config.yaml
n_layer: 10
d_model: 160
n_head: 5
n_kv_head: 1
head_dim: 32
d_mlp: 640
vocab_size: 2048
activation: "tanh_gelu"
norm: "layernorm"
norm_place: "pre"
norm_eps: 1e-06
positions: "learned"
qk_norm: false
attn_scale: 0.177
bias: "all"
tie_embeddings: false
parallel_block: false
init: "orth"
init_std_qkv: 0.0305
init_std_o: 0.0
init_std_up: 0.0305
init_std_down: 0.0
optimizer: "muon_variant"
lr: 0.0031
lr_mult_down: 2.0
beta1: 0.93
lr_head: 0.00795
grad_clip: 0.5
warmup_steps: 200
schedule: "wsd"
decay_fraction: 1.0
decay_shape: "sqrt"
final_lr_fraction: 0.1
batch_tokens: 32768
seq_len: 256
doc_mask: true
train_tokens: 129300000
steps: 3946
dataset: "wikipedia_en"
MLP neurons of a small language model. Each row is named by its layer, matrix (up: input weights) and neuron, and shows model dimensions 0-159. Each number is 500 + 50 x the weight over its row's rms, rounded and kept within 0 to 999. Numbers have three digits each.
After each neuron's rows, "fires after" lists the tokens most often just before its 100 highest values on Wikipedia text that the model never trained on; "fires on" lists the tokens most often at its 100 highest values on Wikipedia text that the model never trained on.

L7.up197:509510435422472472526528487534616490482443503492570511516435540561458505542472568512584524511507498535548444468543494501457468550510464544500501494412415538401614342432497519460505511528530500505583411529457496417542511477504429652490532510441516460521481484470600555499440546550455502523498560514499419480567551477464453556530477482433520411475573544508560493520518521505540408525521529602456485477397581495459505424494589551440511482539527553505426477564524429412475481466426426
fires after: " ", " join", " serv", " made"
fires on: "200", "ed", "ing", "es", " his", "ted"

L7.up241:501476556544561487449466489429477482481452506460560522401462598516510490511453497521466505546549502505573547549449544523578589436497580430529456504578442535524537543448486564498441456557501522419509451601478508517437452544537610428463469533469465495514579411558510535506598448479467497597516493560524437595505458459463503541580494475484446402423517466572460457450470530518416483513466520613536399537475474408531539482593405547483455452530576525524520449546464407571507457453469523
fires after: ",", " v", " g", " B", " b", " J"
fires on: "on", "i", "7", "6", "ra", "5"

L3.up386:458569512519587479521428575479484531553461477436453502521510524495515472570486499439424484528436502462552465484492484555525426477434470542604505535551526485456501451385484509438487529487500522508543440509470550461553586469520552480436604470509556533589503570530330486530402532507547457493481475535434549521465444520436508417572514534634623503574481473524515572474492529531550494516579578489522490503454460470441519577383501503462521504465473419482466386481507504513436522469466632
fires after: " (", ".\n\n", "===", " ===\n", " ==\n"
fires on: "S", "W", "C", "N", "K", "M"

L7.up481:519493575442505509474449560569566510485539523517467458514470514513579450445538387526510465482524541508474448543453546605540495534542539494544561517492473520507603484527414509600433454596400497514498456479473585559455493467568332549474515480531466484525479466499508468533497572454516498546545498532466522389530526462548460451558513512411463494397478489550606493428495412470526538459380551487571455472561419410522529493548511542447438621576525512538438518527577542505507468457535477
fires after: " l", " m", " L"
fires on: "os", ":", "ate", "at", "uch", "o"

L7.up158:555569520543433505538532490585534575510533504463599568479536490399518540511452549455522433506509445563538462483581507525483445577594462508497487436525490495486495502580529492614453475488606556477453498463522506561450601535474498481464418484474495486481543515572495578464393471483456438420483519549490527526510587378529515468526536463482517529453614576501546448490566567519406538387533444487454505485417493559492481445607461510520472453410468572545387557498530445529453462477548515
fires after: " O", " the", " U", " o"
fires on: " s", "ld", "T", "il"

L3.up573:429623490554426537599533524474554551485503465462523589500525508513479493490411535480478602508466561495500415412453518579542524465478512480490456439405470519461467576548530553536521487524514459517511538455480532450455460482511471488523488478535437509492584483535586521479427475412528489507426387563467493523503584570450503579518511572435512539466566480533505543496501502490557376532430516410528574502582484488560412499410617587586500522460548474554520469538429570524527585491416436
fires after: " P", " L", " p", " (", " c", "L"
fires on: "itt", "os", "aint", "ico", "born", "arried"

L7.up418:593463524506571516476465596563554435430456558539527401450478517480514561479470584513480484511549485536512530411575461474564543498501483511559537575463615414473479541487513497480497479552580548569390446530558568488424497390527430572527487566520501471467520491424549492452550443438504510513582563475556431492601507468471469464514477380489436511609486421541567473493453482614536498508454430491473513563502512442508485552580456428432416490479569471483509448469434534490468548492449486
fires after: " Y", " K", "w", "e", "-"
fires on: "h", "ak", "on", "un", "an", "e"

L2.up47:534488559514561443544461582533476371535405465494452515540390454451538481586510492418477572455548505482538561426540484460452451492549483460461579573465475423635549553492579510460497469467484504541484556441468514499464470499476527443542531652508542410536534515542524507529533575500526449521523507523512518469501500495517538416566512505593564445530478507500500421503509619497522445536545469508544476513489576430512424428432581523463413375463510490492546492450463522430455532467460386
fires after: " |", " "
fires on: " ", " |", " (", "s"

L2.up333:518516524535515544565435607470551589644470523372517477424495466551514459478495538454466438555477532532494550477528462431562455527508473506549478533514504422431496416502546554435504632492565520495556434564517562464571543459590462485548513397493487489543522579503440509493465476516512455485497532509461466442577498515490504399520473552590563515536545450496545554476549613504547537505468448444519427447469493405456400485439506509428463427488527464468476406509525475556427501535534621
fires after: " \"", ".\n\n", "==", "\n", " (", "==="
fires on: "F", "L", "C", "T", "H"

L3.up596:491472544513499588495507466562525439510493543482699432518421561545514605528422537496463499466510505456555517575552456600476534522403386516553500489563490471475509437545445481484441478542475536490509512526467590549424451383492470492484557457476436468564555621539469534576435516429511509534455386500543436478530527499502495515451449434537457485538508520451514596452454487490565458600553570518470489410462572508502472514478380517458479457502463505523538523491546468501478521583438476
fires after: ".\n\n", "\n", "===\n\n", "P"
fires on: "==", "|", "===", "====", "ro"

L3.up604:535482491481535585423487525616645606460494501509515449475514585458403473581491536533612484461493500500415569589512449486457520475499467570552457539435483460496438459515481522484581491513437500481530454571536474411438494467411492425570532444479451543544464542485546533578513508473590507537423574525485540518515545503475460555515546452419543426542514466526412405414427464471528477493534549500483496478403555483497507492527430505511486550509500506483475476510401417497507483538505670
fires after: " U", " in", " the", " E", " pro", " "
fires on: ".S", "duc", "ine", " eng", " States", "201"

L7.up639:532505606554525528495538525551582558520435509482499495482432444525514512427493566615412469566535475429508538586481508488522519524519472475520525492532463480531494431459596491552482517495495602476512541532537611503469520455473500535433511515526439406460458508451477388500452561484463477508530465501490502590559491586448604516395528519451524406536503459455484535500522476474516555414453559464529528540506387444474486510519575485508570373401461486508487498423515493447649490481492644
fires after: "On", " O", " on", " N", " Ch", " I"
fires on: " ", "ly", "ines", "s", "iz", " t"

L7.up250:573573531449496521399417546591429519471481466570493529557525452485496414510513517529394441429442458493548588424491484469453568541539479515544621638553562557383645460527478533512431462542426561584453507494539533494513548497522437487604483419512527523365524568484575568470479485481447500510500525526548507516576554434450485458503483573488507530550488481549541501513481497487479465458424528494488496445487435454512525514604534463511417500561483519504484456460474498407532467469498514
fires after: " is", " be", " bec", "w", " was"
fires on: " a", "er", " |", "ome", "est", "g"

L7.up605:502482493507456497478474455527497548450475455585530468546536469513553428477551488553492478496567540464491476470470481484527529526570485524427505545618543535490461504581397526490390482553568475554495489476497501402489512490485509534463546560464496527555651544465486499545519493436519483462555550477454530560528421368551440436601488423525458542562526524446482549451522503388601513389478507490556495474437467513411560393586475553551598493435492541500644494446457493552475467470549540
fires after: "\n", " L", " c", " ph", ")\n", " l"
fires on: "-", "le", "o", "ack", "ele"

L3.up279:424521478505552484495448471479466536516428452403481489448567490462563475523513504450483481567469528499583578497517447469518460463441521544578500566566568471495483418429452478388487579545581464572503454507437596500528553479502445404481545389501595512551538493525414500473461520566456430560533515545474543429509507474473508401474552488678637500536592421597534504457504530496512520528481488442496496547501519445494421509499539464428450482536511500472480416455481551524499494503388496
fires after: " (", " \"", "\n", "\n\n", "-"
fires on: "N", "S", "J", "E", "K"

L7.up571:597476545536520474526573522530456498424518480453564582490473464495499588509466535490555496550534452469419539578594451464430469522462387519446568454520439418451558447401530582490571473525557528473410607511564488478569509533480516413509531447558557554458569534592470547527578483459568507505466556440481411493565496501547448444447482467528526477506503513418523486526504477505504502537507535564450469536458477395483610474549517498456522571502499371427461527488494432515572432460608505
fires after: " t", " s", " G", " S", " T"
fires on: "al", "er", " small", "ax", "ur"

L3.up590:461501512464544510526448386518479572421436512433434536465493504540514487562530483485544586514553567470521568506549554545579568607521575463489473460461501455482407458527477498490417479515464540426527606478463490476517494408583470577448528557552489407540505376484520582554549516512541448463493368451544465482524452496517442513497434483456551504507491532541521415476504491362533526480398557551493466561514532432494623560473503538525588466491484541491519624481452521454449481448475501
fires after: " f", " F", "F"
fires on: "ather", "un", "ing", "ollow", " after"

L3.up85:579470494509564463516514614488409520481470458440507483500492500507557511500451399375551509490433453479502453376537472447489531542563496366442462586548481434482572503502534479425619540446453559499544519518483464476464446499530582553528435474467475514441513483468504446580448545560577493440576617516601470489548546506518547498531467505390604465536557482521489408497516432472571472541477484598524513501473480540555522502562448480540469607428496539462469465454540446504437513483551528
fires after: "201", "202", "2", " f", " man", " kn"
fires on: "\n", "2", "ow", "5", "6", " up"

L3.up278:569424560514537515536539485480441434446456483430564526577419477520589595517501448570571502640455493497434552455468441523484580466486427407561527539535468485565538505471465481508544428582418554516498485448420513540506625530446421495495580436549454452511491482481523477534486489553560418421444550530522526481563602406560497419537491522480523437522569446548516530423485486503570506572552552492510486428544427425544445484495535500481506521555515523557576450474470406532484560519492463
fires after: " ", " (", ".", " .", " ro", " p"
fires on: "5", "7", "A", "8", "9", "6"

L3.up637:541465511512547471539450556426438455541468496430467514535456500534524524527494518507478513466555520475515519548504528630511465425538524542476527495593543565511540620616444535406507536524492562425466485559452603463448440329467527503516528467489482450484450557538572459446525483526502436487483475459522415577490476441496487473527523571514524426447540492442588500521462459514518525448541463470609452503552510504510482414468587439479530388506571548419465588604441481503439514484616530
fires after: ",", ".", " career"
fires on: " and", ",", " B", "==\n", " such", " ==\n"

L7.up416:502466627553444498519477514525545327488409461533456438557589541450484587459395536578450490495432384557531500513511506538472485526459507445544434505479443470542585516488485550499473515545519548515547499542561474474490529500495549374477438445550587540481573442491477496593470477484486496581526527467499503405566543428491474437533431519518492497594524473527440608423454460575416478494489565529553400522473556574526497484537556532444545524541501526490469385465544502522466525506490527
fires after: ",", ".", " .", "v"
fires on: "7", "9", "8", "6", "0"

L7.up115:484487511553466460536467513557509461477558490534546530503439591472563439560467574541556454571501596406480530465475538502442510633437405496508488528475543446568496421532502503541509522469479553544521428473426523463504499407461453611537498513501485467459473562588449495480513548400510512522529528469569501517526514488499444500453463406488463624455408513480554408528461566499435440488409489540529569512492534551559453577629501568519538423491451421582497459536511517582493557487388480
fires after: " the", " a", " an", " his"
fires on: " a", " be", " he", " h", " n", " an"

L7.up456:546497501540537495500580437533572540646522465493568491538537484480524514532533437480569437509564518474399558540565520405507552515532436416523424550477461396503549523537526529538539579485533436450452524406555513586581466513548495455528483469385453579422418490498471559464458434417480480472546507563425456582549537458492540550472502466493454518433516450495495414522438569484457527493517495480549554498531480606557504431529490515454520444465492499431429513478451433552622488571507587
fires after: " a", " A", " ty", " to", "T", " T"
fires on: "p", " sp", "o", " w", " st", "pe"

L7.up478:472474563443488519520604470423491536565495474450574434483485393556455484491481523576496507510485449538553518559489512479481577449586464538466434415533548450511494517513451553476415488580459476478579525452531524460524538504589464517501400525493460511510436491498451612375488542547512529543524499529539511429585477460558554481573476526493478520498494545476560499500461474489599403577564418557610553534455540573575535345497463570498407425498505455514430428424520528452508533459492502
fires after: " ", " |\n", "ü", " app", " ob", " V"
fires on: " |\n", " |", "|---|---|---|---", "r"

L3.up464:635475598590527510562524473487471466576521578560424463486539439498535475588513511532479510496446531521549410476429464609509517564496503534500553529592579491511548523501551571491549490448517468527535513501561495508426520484502503524523460514517479407477475486460431506452516438441548492520513406441482443512556535482570534457521479532497456563575489580507490455465445556426509475557514560600484437481532423426491478550455444477444456446471546423505425309470577508506497517447622430
fires after: " K", " J", " Y", " W", " H"
fires on: "end", "ak", ".", "an", "ay"

L3.up551:562444525585525516466600510642603477360442422497469442469423485466531445510550502628435505496506478570462487491505440498444498578536426562491526482482498610520582435513519408534467517533481450533532444535425573537484432478526428554493502559538468474549469503510523448526481511492522505467546455411596511531516448443598526439517464444533487567405489532472469496518539505471556510549578484487497527488519521506510413445474484481480491564583474498557493350455439515506552464494591448
fires after: ")\n", " mi", "/", " M", " an", " m"
fires on: "-", "s", " (", "t", "r", ")\n\n"

L3.up615:528528544527531484516433487504515538477505497456549469491481409481601535468509495522467541505535469515369472471462452503533389457550477513417585510464500509437567582526352561556473481598552466462559555404447516442467523407510424544546516553565520592510490462516488473441530559500536458512475468464542465591504479413460550478484503505530404479568476514509513508497499511484553526482441553510562489423499468467475528443535552445510631427484540415627436459542590457534589527499419425
fires after: " L", "N", " l", " J", "L"
fires on: "u", "ow", "os", "ul", "ate", "o"

L3.up276:492451516550497533487489541475551397590469520573469424553499512471496507530461590533489536587461556437587529509412534445477496594536538528497475444397546488470495490496474503528503478495411457499505547504464533512466523494378559583552408466516495411530445510457443532549504568415586477588537517491539477540452484474505386529552525502432526535583544458446545493395466507613594517581410474525441473491547517476498448527473420580414480547449411541593521480455495442537544530467492442
fires after: " tr", "r", "ol", " e", " E"
fires on: "and", "ad", "y", "ast", "ound"

L3.up214:496588480464524474506520506465577557488485390492522444505469412495501553508548505503367499445414477497469509531589522448524433500536415491549467530440446469433518459459515605510464592506545579455524534497513482481566395507508449518487476458555530581483485546531515435439483561528540496461531476528431489532591442522449563444473565614542591436493530484536607478464460516528501378519469552472614466514457438503423493446442591476439514449473598501536490377566489513524516569504470461
fires after: " serv", " served", " (", " us", " play", " him"
fires on: "ing", "s", " as", "es", "the", " the"

L3.up92:453491599430477418536432487450616638499569409522590495496513482510446457531499487572423491338474453435505514461605596508554478475469436449527513515388490494388607597499524610471465479526548525489465447457498520567573469504423525578471505543507525492503520542491429519496511535509459452460485501578499486474460483454543537408542560507406527543490436505496439475431481529481526441451427528512508524539509468504473441507528508495527552511448551419567449489531544520534523595497532510
fires after: " I", " He", " he", " the", "H", "we"
fires on: "ight", "av", " age", "l", "ite"

L7.up5:434479576490431441564448500558544598513546503560513546569612512494518464490485526524476566511555520392492572490521435486546526564414418552620452487487521551403483520514554482551534538632422489429555509499501518374459558542416434528456493443462507542594522500461556586484421473523502513517489538526487535449516540502457484423486488487503480485510484387552487503491499504471553537494446406517443420562491476587523474450534626492514483512446459482547552442386466494502469487544549421
fires after: "a", " a", " O", " the", " La", " Le"
fires on: " h", "g", "t", "sc", "ud", "ct"

L3.up57:456540605555450494554470473516478455446456485481404452490412568549535543401543496513462462426490469455516534579550491528555481454526457488453456430579429611559493397562533568490530571466460537497499528528525471523454454465507588508468484378618468448448464485507573491544482476511555533577485458384536493446523526485523545473452478516424536539569588463478462474443510399477473521559417576510447577543506543463498530577421450500488550570547451492462511507504546538413486555526506614
fires after: " f", " F", " s", " Sp", " imp", " S"
fires on: "an", "ron", "ac", "k", "q", "ro"

L3.up219:433464547491445487476462514469533456405522512540485421554442521504472569566543488611552562452487440494528457510505491522440510493527532554421565421551525528526407500564500522508443476449549486392518510479491496449492455486473545476502488555471432402400560495575638506574575485518419507515580558457531491509453446465526520543486531510504561481406465570463500473487451562394491421489437509512456483581520475490547520505522503642452653448528464481503617547477556507550541453437555498
fires after: " c", " C", "C", " St", " B", " F"
fires on: "ud", "red", "l", "at", "ad", "on"

L7.up490:586514482435551539461416537400522484558521438482528509459524470471523461419522535480490563475532565546536493613437539546470451510507473522433509489448560467549463550442476406449486568504568613527515498555596429505429437516500516475577542565457430517530591505522513527439463462435498410558470523477489559505561465426506457476566460613587527581498535419421477511483569460502532488514521556489439532425360439585491551514557482511495594513501408475538403495472457548469497548491551498
fires after: ",", " se", " me"
fires on: " and", "T", "e", " cont", "we", " while"

L2.up245:400481422412529505432431468451524526484591398493550514501516551482607525514562472466492546457517444503529585540578470528423617528394468523512584441510517522499474483410564544450646483541466466553599484546496469502540559395402499514541509452476538445455443466588435480529517546556521424493410468572436523443476557545515529480460533498516568487490582544526515493487452464540501422440608549540546486411478452452486460497514527470438506530470517486484517518520452584503521431458484547
fires after: " ", ".", " (", " of"
fires on: "202", " th", "N", "0"

L2.up195:432432577482496529441527404616493404489437549461541562555461522506473399499506413487528532505531507525568560607545490468471495562529472476617536487581506561495374488473467627504526455449496464482559446529513527532467565451516519445461452433493542555522439492594445529513465472493444513509450435497563526442570471498568489523479408470560535499527516589488478465455455552473492394579563507504515514480454527436546458435512422449523450460535520596465584546490505528534507545572557397
fires after: ".\n\n", " |\n\n"
fires on: "=="

L2.up565:477471496512534492570517501566512448568477475475497538561492460440542544428442521429518472550624486515491387402559527557462401530557525430459480555566504509558465540525526429479504523496554418503498422437477487506441475487465497513493570541468551487491491470515581498478554536480539429528518502457559494521512488459486513517616392427615519520433501553552395454528560515569521461518488339463522515629430527536478525410555532519461451517553514523531489447511471464546421612547445420
fires after: " ", " |", " ("
fires on: "199", " Ab", " L", "198", "202", "195"

L7.up617:532504526417490476545518465510548531424551631477445460492387555576591498484433520491482530570480406498442443557582501501474611451534446443480449502532506532614500409563475560453503506535490546481521521479472483575500526476414616502463475488462510435446543501426579548461473378494482458444510492485517495486517527520501537584552559536443495453442444556548498536455445552600478487474573511452422433480559543547519540439517480521511553484562497518410395507483428459628507501460522545
fires after: " b", " T", " B", " A", "T", "b"
fires on: "ri", "o", "et", "u", "ot", "ric"

L3.up346:443500508487556517503476563519557573463657516464596514461400469480482437511535544503454454489537472557528544484590449391414454572410425506475393472452499492580514431517556469449482511512478451567484492490514538436451401451489447501524604467520509509529466521534510520467501534459546452449443531490485523553539589519465546473462467380507473503506514526607511544536539553471626516533519531494495465423451420495570508442500512556487400548514532439425527455565548502579507460602523414
fires after: " the", " a", " of", "The", ","
fires on: " h", " m", " H", " w"

L3.up222:509458478525551452544478526429550504522570549590455513395523522514507466476505539471436402568550508479441534430549506485561510525442383467469438459486524525534569591515527502429543470540514548485527489553410452552403514465445510511476495597506578561614483516509495564572416558527514497491506533626530529537485498493501433498433351505483558504468461506477458427529409475639479479439459435551442502536508485502506596524578434517468493525540563418452429557458417483507485511552498528
fires after: " ", " |\n"
fires on: "198", "196", "195", "197", "|---|---", "192"

L2.up485:496418457567492552441495549487510478453436406603492450523470505522463472513535503524405494531462481552422532523492490409397501484440512501577506478476498534482549576488414552429539506472471587512493486453433526522549521428510444423605559588567556480606573469527441479555479520527423442492405392519564421498529496467510665469524498484461524470557505530474446510495557484588568412475434532483604466476588574413543478491525532478531449474514538477440541521527535517539483486464520567
fires after: "-", " was", " m", " c", " and", ","
fires on: " •", "arried", "ative", " published", " located"

L3.up10:516476613493523430490500579412508524452578528478515485466504437509457537504542465498465559435611495494493471440500379465448516511513439457547612474535500500488516548550531511435490461448556495452447484533439568488412512463552542446481501566573434456480574469474530579536476459438470558399506484473499596491507417549504507427546508492400550393478569538514541574443543525397512435557454466574522500430503569613531524576517541532443470558479445422410503578521429481546498508481466553
fires after: " B", " c", " C"
fires on: "y", "ent", "m", " sur", "or"

L3.up178:493541624468580450534492463532441515564503531542537519590455436421465490525476486511571514571534479462497478451480519549491455505490523427424530509438483505452468559563501558508511525456470555412497515499543469580563433435477433569516497458450471439543579398545499501522545533423488503470523554524488503468526503542488558409489363422517557528542492425397562473535486551548452453605460436401464463568481551440497496543476522554496647511527458426473545612507485419505547544541589483
fires after: " f", " F", "F", "ac", "S"
fires on: "un", "il", "ol", "ound", "all", "av"

L2.up320:445562582461534522536417525526608539590569490488470391484425404514508458533544492449464436529434567545514467451510521476496505563511515459560447573591488451546488418566551465486495522457566490509505394445471492446568535484546503449447460428588578522597541566549399507535469460464436494448452468556540503517533465502513562511552373529575593505500457431463455470427510583566506457575501473539545481486490498434453475558564468526406443492531493461502467418482469501557466544537566560
fires after: " \"", ".\n\n", "==", " (", "===", " ==\n"
fires on: "M", "R", "C", "D", "ced", "G"

L7.up397:496448471417564470434549492526578394432487530528457484444449495413483458504515473550432560468546469410429479562508560523450451582480482478520474499577500513590511431563514577479537559473480557506603471495472498487492582385397505518553507458533411590530502541563514495482463504473528505516554540566399500543487537509481521440559510537501442515534518512549540505515506484404469521533437624539458502541472518656527552516459566421516561464504423447539476615472419539570548539478440516
fires after: " a", " the", " an", " C"
fires on: " ", "ult", "rom"

L7.up118:503420516538607504567397451512524464487505586509532539423501545512546511432538521571471554460488488522505585545581423500534509570522486450420455521536536485489448449545538460488515506474482560475457454359444468464526487476502537407564566515526544514543434475507479476549519545469572598439520538531521430600528535491483593514429499474470434507540536532599446399508460551378577483502447522418484507562513489539441451415554510513497520460591565425542537388447506439440522550464470448
fires after: " ", " to", ";", " an", "*"
fires on: " |", " or", ",", " to", " in"

L3.up300:576559469453530511444518481479474492526495547529492504370434512525510395450460528495390587478425454470521538535619507499525466511521551506509535428508476564434495564576411506466474512448590523567469534559593461501489482451573484490544398441493383465483443430514525563548588455504541498540569538465452557438499497518460517485469473527511538557427506544561518519510392429496472428530471567516499515466459439484483560580527510488445541552491536460415483587505553516382592522387473551
fires after: " Ch", " C", " Sp", "C", " Be"
fires on: "at", "ines", "ina", "ain"

L7.up631:467447617496516474529512519491436422560484468537440550461439507483518533547561538492468474531474496565472452627381610612483429496488502446524562520587454525467495566614557470469496511504480510452452399534397471475510515481555495549499507449487446485424486493492562502443454444546421500475471503456481510522574451491491461506627508491534419552495616451504521420455518543574614483535496523504639431541496504510565441526541438490462461463493553488475524461567497484457498590519587453
fires after: ".", ",", "\n\n", " where", "th", ")\n\n"
fires on: " He", "=", " she", " This", " who"

L3.up512:508542474527464508523412414547446496573437482504531499568559529471580464523508524496572439523532554459530494509513584536510466545532500525522520490558544521441543423508417585516521523560517537509533421396521415407513575515518437461594443505568519553484461492436448544513503520505454487447521482603544468531426572529384465553566543607423508605477423472570514527501486480500566477454454519498507483449578482489546510498608491520416543420458471498575380460420469541421412558462466528
fires after: " l", " the", " n", "p", "The"
fires on: " following", "ike", "ond", "ext", "ate", "re"

L7.up541:609516479463457634483472446459446447554519506478472422539472536512451486536424458459523508531518516569554517492537495509433544569558478551486453467455443491476603524565539588593417483503552629547598477458550473480431523455472492494474528480541512474525479469504533510559510531467499424454441407551487502504491468528494523532556486484677510485490487505550393507491445556427599580483518606487492531450552528410422469449508442461417406459605491440488511485534525533462464436517520465
fires after: "v", " ev", " gr", "m", " p", "iv"
fires on: "ol", "ad", "id", "al", "un"

L3.up252:486490447507516492508516543528645452535479493577530503541513551488503464442509529518589548572593463528519534503434571549548500578584474605503543539504594514503570494449532497601472519612498561631421503486527545503486506539584464461561525492556483582546527559509582510562493491517568532487488513593511489563545509569539538457538483558467473475540530576481618467512533543462557528453582569458541587517536508509497482527507522566523478534547509570571484468473493558429659562591514530
fires after: "-", " |", " L"
fires on: " •", "in", "ia", " off"

L3.up311:528452598491472567478491504455470486499499455566559557471582463570511499576418431699536575464452500419511526539444505462401542411475446503555404473497554505467447494529532511596562485445501538526517446503490555486541547414539481456468485474472545472560507555502443536563518512491514485453503468499613501452517392466506519496581446496492595491470596506533470487503459507532477512431421583487564477517463499502419424481457525466449430513553528475458590531508485602563526395543445558
fires after: " d", " p", " comp"
fires on: "ut", ".", "en", "ed", "ur"

L3.up120:500498443558511613526395564522501512432438507525440544444539573458580527487538600459492503437404502507428527502473436565451476485458516497544476495589491490513545444452445529474547538532517475482495489451454501407431439446503494538559538516479520466516516470439539391561530500545474517622582566461545450555527503530517582463601516475465528407397525510596435570487523450525575532516467465487570389462441436461533439462540634463466552516548507508452418435523507525465454451557528500
fires after: " was", ",", " is", " m", "),"
fires on: " born", "==\n", " built", "arried", " on", " as"

L7.up276:461434556483489480412593449543470567542438439518542597500524532568524469517494536529585470512540559469470495577468453577563428464480493477503545521470464540454524422535521584431522621543472484549451546515503416439461506511425454537495526565498464476487488450598484518470494513494391470528473434512508511495582521561585445440643571509418532475517536465494531577448471570462387526489455475475457391547525445558442447373546522443510537483428578446467472518495530453506562482484552466
fires after: "6", "7", "8", " I", "t", " T"
fires on: "ra", "5", ".", "2", "9"

L7.up637:499526522418570428536521594467515537412437569499565458478482631526485393506489526532585506498543522455452565463451516436469417521505482500507521499580431486503433556496467461447530545554504477473569541493522505528559426475519572458589453445466548449447502548483440590448468501544527500426512544545477503531484424511534541441616374497547429410455493495443490470460469539473474556584411489592570467525451479514543455606519483414433539515445458511422443550532525563418492465546531517
fires after: " he", " f", " le", " He", " who", " F"
fires on: " is", " were", " was", "ed", "ound"

L3.up103:577501565492502511486470540430527476500451491529543515425416494453488575463466524478515475482532528523479540648504472594516379504519515477493450426523585517455426594634525414451445532469487432517464549518502455517493478348509548407548484469464505448432440529520535546552513574436515479522581506469575454509474487464484485471516476515563518477470570495439475518524583519455455568548489555385469485444434570600511473484447555500431517520476606520418535553537481528431528397543463469
fires after: ",", " s", " v", " S", " p"
fires on: " it", "k", "e", " and", " there", "oc"